MLP neurons of a small language model. Each row is named by its layer, matrix (up: input weights) and neuron, and shows model dimensions 32-95. Each number is 128 + 24 x the weight over its row's rms, rounded and kept within 0 to 255.
After each neuron's rows, "fires on" lists the tokens most often at its 100 highest values on Wikipedia text that the model never trained on.

L4.up144 [124 105 140 133 121 166 111  73 148 139 157 114 172  85 127 115  94 128 115 139  82 145 136 110  82 180 137 128 140 118 135 128 133 166 129  95 132 111 126 170 118 131  99  95  94 156 118 151 127 119 150 107 128 119 140 109 152 138  99 128 151 113 101 139]
fires on: "==", "|---|", " ==", " wide"

L8.up1068 [112 118 136  99 161 136 161 119 107 103  97  79 116 136 110  37  99 115 144 141 164 108 162 155 100  90 117 107 128 126  94 160 142 114 133 119 116 168  97  79 125 147 114 142 173 125 123 153 134 127 170 121 101  71 133  84 137 113 110 163 115  84 151 124]
fires on: "s", " re", "6", "gr", " Re", "7"

L8.up1001 [126  50 172 103 119 100 162 105 137 127 132 110 124 110  63 103 110 134 168 113 160 134 133 156 106 146 179 140 120 169 148 133 113  95 147 114 140 115 167 127 165  75 107  96 167 113 173 123 142 153 121 134 141  94 101 105 120 128 158 162 128 186 111 138]
fires on: " A", "A", " Ra", " a", "O"

L5.up31 [124  91 144 125 139 115 113 108  97 135 156 118  96  97 128 108 142 158 109 131 131 171  89 140 119 164 111 104 124 114 123 120 106 162 132  83  93 129 156 180 150  82 116 131 118  93 131 113 112 143 140 113 135 128 101 135 171 129 139 117 143 118 124 146]
fires on: "-", "ter", "va", "im"

L4.up937 [158 122 171 134 139 110 107 124 127 139 133 132 165 150 141 149 168 124 138  92 111 139 145 133 123  85 141 139 132 123 182 113 136 164 129 132 126 169 117 159 161 148 113  79 125 109 113 171 119 144 165 135 116 120 140  88 114 104 111 124 184 115 141 144]
fires on: "f", "al", "ph", "e", " imp", "F"

L5.up657 [131 107 122  90 120 122 130 109 116 146 153 106 162 137  99  88  90 147  97  98 111  83 145 133 127 142  69  96 159 154 132 104 153 135 108 136  90 117 178 140 137 161 138 137 115  67 147 156 155 148 115 115 139 117 140 120 128 117 162 124 164 160 161 116]
fires on: " early", "e", "y", "ot", " Home", " late"

L6.up1486 [115 132 114 146 139 122 126 119 118 155 124  90 107 138 121 107  95 127 101 113  96 159 111 137 155 157 125 126 116  90 100 101 129 151 115 160 118 110 100 110 106 128  89 147 142 153 135 142 131 101 137 175 118 112 145 150 114 165  99 118 177 143 132 162]
fires on: "-", "mit", " |", "t"

L8.up951 [109 117 157 115 113 135 113 141 156 154 116 178 157 129 117 125 124 164 178 111 119 132 119 151 119  71 141 135 149 120 145  98 149 147  95 142 136 147 117 119 125  97 123 133 135 156 130 180 158 120 131 165 160 137 139 121 146  90 122 146 145  95 176 131]
fires on: "s", "es"

L5.up677 [113  98 131 123 167 159 146 141 132 169 128  94 152  93 115 119 127 118 171 150 136 112 136 129 112 102 112 125  90  69 139 148 177 159 151 117  95 154  85 107 130 115 119 119 130  91 140 137 125 171 116 162 142 145 123 101 117 126 109 124 104 104 123 117]
fires on: " |", "\n", ".", "ho"

L4.up1420 [176 140 113 147 159 159 145 154 137 138 134 125  85 112 156  87 126 144 137 163 142 143 114 116 110 130 119 150 108  96 113  99 157 104 112  99 122  87  88 140 130 158 127 155 139  92 138 168  99 128 150 113 137 168 109 127  97 112 136 132 172  94 105  96]
fires on: "th", "s", " |", "er", "re"

L8.up576 [179 137 134 147 159 153 137 141  96 115 141 113 121 158 145  89 133 101 133  87 154 150 119 140 105 121 155 133 117 107 129 124 151 103 136 104  77  94 125 145 117 131 141 145 144 167 149 118 113 118 175 130 110  79 135  65 139  80 145 149 115 122 107 121]
fires on: " a", " A", "s", "gr"

L5.up1509 [ 80 106 118  88 116 129 144 119 131 132 167 122 129 124 145 144 123 114 103 134 101 147 130 136 101 112 113 109 132 139 152 130 154 121  95 113 101 154 107 126  63 103 169 160 108 175 118 132 156 128 173 137 121 104 126 126  96 100 121 138 126 136  82 106]
fires on: "t", "ma", " Me", "mi", "r"

L5.up944 [149 161 101 115 153 138 106 118 126 181 116 119 129  95 116 120 144  82 172 139 100 158 169 101 142 132 117 111 111 144 134 158 158 115 120 104 107 176  92 130 138 105 135 112 129  98 155 117 134 137 170 124 127 138 133 143 132 153 157 102 132 105 152 140]
fires on: ".", " |", ","

L6.up1440 [137 146 122 110 132 127 134 143 137 150 135 114  97 116 183  88 142 106 113 103 171 122 111 125 120 143 104 164 159 136 101  98 137 137 131 111 152 148 161 147 163 122  93  91 146 190 138 165 123 177 152 110 108 119 122 139  84 161 114 106 126 150 162 109]
fires on: ",", " over", " and", " than", " about", "-"

L6.up861 [ 98 148 178 197 111 132 125 132 141 124 115 136 104 128  90 132 109 168  90 113  73 177 143 149  81 141 140 137 128 110 112 153 149 177 119 141 125 116 128 151 127 132 101 106 157 149 172 170 150 162 132 102 113 127 132 126 138 147 145  81 120 144 131 126]
fires on: "==", "\n", " =="

L6.up610 [132 143 145 146 138  97 167 151 141 113  84 137 142 136 146 114 131 114 136  70 116 130 130 153 135 142 133 111 146 134 155 121 117 140 121 132 108 161  92 143 137 125 115 163 150 162 123 106 130 128  54 116 106 132 126 110 154 105 118 149 163 123 154 151]
fires on: "'", " in", "1"

L8.up613 [100  85 172 141 132 137 112 146 129 119 122 115 139 145 127 100 155 157 129 167 168 134 115 109  66 114 165 160 131 112 167 109 104  95 108 136 175 171 156 140 159 139 145 137  73 151 153  99 157 119  95 116 115 112 140 105 100 139 124 115 125 121 117 145]
fires on: " Vi", "vi", "ci", " vi", "avi", "i"

L8.up410 [ 82 138 106 156 121 131 120 148 120  81 166 198 144  69 116 141 120 140 151 170 132 150 137 100 138 163  94 132 142 111 132 138 114 115  89 143 123 124 102 170  88 143 133 146 134  78 136 114  72 105 103 127 146 115 147 140 141  93 144 130 156  99 118 102]
fires on: " an", "st", ",", "al", ".", " |"

L5.up628 [101 145 134 185 110 136 153 134 139 133 128 140 143 179 149 125 112 157 119 128  78 185 140 120 100 129  93 139 157  84 119 128 177 157 126  89 140 130 136 159 145  88 144 129 136 146  79 132 148 161 181  89 119 131 158 103 133 135 138 123 163 138 139 120]
fires on: "==", "\n", ",", " ==", "c"

L5.up1384 [122 145 167 104 121 139 117 143 127 159 136 124 169  88 124 112 160 168  98 118 118 128 114 129 118 158 133 105 129 132 131 124 139 130 115  81 106 126  91 106  76 100 156 102 161 159 114 126 147 140 176 145 114 147 137 115 116 120 154 109 100 137 169 100]
fires on: "s", " of", "al", "'", "se", " all"

L6.up1094 [127 165 128 174 142 139 156  89 132  93 100 121 139 146 134 146 137 107 185 101 127 156 100 117  85 193 149 115 135 132 116  97 123 143  97 150 149 160 120 152 119 134 124 138 151  98 144  95 118 159  88 131 134  94 161 143 173 112 149 125 149 135 146 127]
fires on: ",", " |", "1", ".", " ("

L5.up1410 [ 86 157 149 127 119 148 126 147 144 127 136 138 145 127 145 120 146 116 117  91 132 100 157 122 150 129 174  90 116 151 109 146 125 147 116 143 105 155 107 109  92 113 116 130 129 131 178 150 135 153 155 134 100 159 139 128  68 156 143 108 104  99 125 123]
fires on: " a", "s", "ge", " an", " of"

L6.up1276 [102 140  71 130 113  74  95 145 118 137 131 101 141 144 140 117 113 124 164  58 157 119 147 146 132 164  90  74  77 110 128 150 152 110 163 136 129 130 104 155 123  91 139 120 122 121 130 117 138 105 122 138 122 164 170 100 111 180 154 164 113 153 108 133]
fires on: "\n", " of", " the", " "

L5.up983 [138 161 101 132 138 111 118 143 132 147 143 178 124 120 137 121 105 106 151 124 146  97  95  96 119 172 102 154 123 114  94 146 154 144  95 156  88 117  84 127 125 114  88 105 102 135 123 133 170 110 151 113 115 138 120 137 153 152 108 119 163 153 131 139]
fires on: "a", "ar", "oc", " |", " home", "al"

L4.up220 [151 122 132 130 145  62 143 104 165 126 160 129 111 132 181 145 104 107 150  98 109 133 125 141  97 129 102 123 132  97 122 111  86 140 124 125 139 116 135 140 127 111 143 105 172 151 142 128 126 130 107 123 151 139 112 146 141 182 153  97 117 169 129 168]
fires on: "-", "ly", ")", "able", " of", " than"

L5.up582 [ 97 161 104 114 145 121 123 136 147  94 107 154 144 125 124 125 147 127 124 108 124 129 113 127 156 162 107 110 113 115  82 115 142 107  88 103 109 104 103 163 108 145 106 130  99 129 127  93 104 131 157 159  83 134 185 167 129 131 112 157 185 121 125 142]
fires on: " |", ";"

L4.up775 [131 121 149 137 114 104 169 145  77 133 115 147 169 146  95 143  85 143  77 119 123 125 109 184 147 132 127 125 171 175 182 106 136 149 113 172 137 140 130 142 105 124 117 146 152 158 101 162 110 131 123 126 178 125 137 108 121 117 116 120 137 128 159 146]
fires on: "s", "es", "ing", " for", "e", "ates"

L8.up179 [132 173 159 120 163 156 139 114 134 128 104 104 119  85  77 127 124 120 145 136 148 157  79 131 128 156 112  68 135  81 114 105  85 140 197 164 114 132  86 140 111 122 138 150  82 151 115 116 178 152 135 147 155 139 142 126 143 127 153  98 165 144 139 143]
fires on: " an", "|", " |", ";", "-"

L6.up1533 [118 170 166 161 129 117 178 180 140 174 125  85 161 147 126 114 132 105 135 133 153 148 140 134 104 124 165 127 118 126 126 104 155 140 117 110 117 130  90 110 118 170  99 130 107  51 135 190 101 145 151 118 107 145 140 159 147 150 132 127 116 103 143 132]
fires on: "3", "th", ")", "er", "text", "or"

L5.up586 [145 164  95 147 164 121 123 130 121 168 153  91 112 132 148 132 135 101 128  86 122 110  91 146 142 168 111 175 103 113  93 121 108 177 141 163 112 110 133 140 132 100 120 105 141 165 131 115 125 175  83  93 131 123 113 130 168 170 153 119 146 153 115 117]
fires on: "-", "0", "ly", " and", " \\"

L4.up535 [135 171 116 121 110 163 123 148 111  96 101  87 148 155  93 124 120 135 152 165 107 182 136  99 162 174 141 155 135  69 129 137 157 135 112 155 132  90 110 101 127 132 101 129 180  99 133 135 121  79 143 168  99  87 145  98 157  84 142 166 130 123 104 150]
fires on: "ab", "un", "ho", " last", " place"

L5.up198 [113 171 119 132 125 123 118 118 156 121 121 162 124 159 124 144 132 128 119  83  97 142 183 152 139 159 121 150 140 114 108 138 144 131 126 101 125  82  75 157 112 106 108 150 107 146 135 136 113 151 146 122 129 148 147 127 133 156 137 150 108 111 156 142]
fires on: " |", ",", ";", " ("

L6.up442 [147 133 122 115 110 101 140 119 140 173 132 118 124 145 110  93 136 128  98 112 147 136 148 106 163 192  87 114 122  74  64 142 114  96 156 129 144 110 149 149 182 108 105  86 117 106 145 171 135 180 128 123 184 142 142 113 115 195 116 113 110 144 136 104]
fires on: " of", " |", "te", " ", "9"

L6.up474 [129 146 127 161 153 131 173 167 149 122 163  99 100 110 123 188  67 137 147 150 161 149 126 170 164 111 118  83  89 109 127 101 151 130 109 134 145 110 157 168 125 112 114 113 133 120 162 155  97 135 141 120 150 137 114 117 135 146 139 127 145 178 123 128]
fires on: " H", "\n", "-", " gr"

L4.up836 [115 113  80 112 189 125 148 122 143 155 135 103 115  78 158 164 119 152 118 129  98 168 105 120 133 153 144 107 116 103  98 128 113 133 176 129 153  75  95 133 124  88 154 183 118 121 108  85 117 120 128 115 109 160 127 103 116 101 145 104 134  90 112 153]
fires on: " |", "th"

L8.up896 [127 109 131 141  75 114 115 126 101 130 167 129 112 125  98 139  86 158 130 113 137  81 126 109 137 116 144  91  93 129  98 135 135 148  83 129 145 137 116 140 145 116 134  90 165 142 113 118 151 145 134 152 117 149 133 160 105 114  99 145 116 151 132 111]
fires on: " \"", ".", "'", "el", " un", "e"

L4.up165 [ 83 114 123 119 104 128 129 135 104 121 190 122 134 115 164 153 135 143 114 111 115 107 146 167 113 134 146 102 121 126 157 125 106 157  99 157 104 140 141 104 153 123 137 122 151 148  70 129 162 140 173 147 127 128  99 133  97 134 130 153 173 138 115 107]
fires on: "e", "r", "t", "m", "al", "el"

L5.up234 [ 96 150  89 123 117 121 137 160 146 155  75 140 120 171  95 153 103  97 138  95 150 133 147 120 150 153 143 118 143 158 135 121 136 103 126 134  94 143 112 166 165 116 126 116  88 131 103 131 120 129 188 132 129 116 128 120 126 132 126 132 167 107  75 165]
fires on: " |", ";"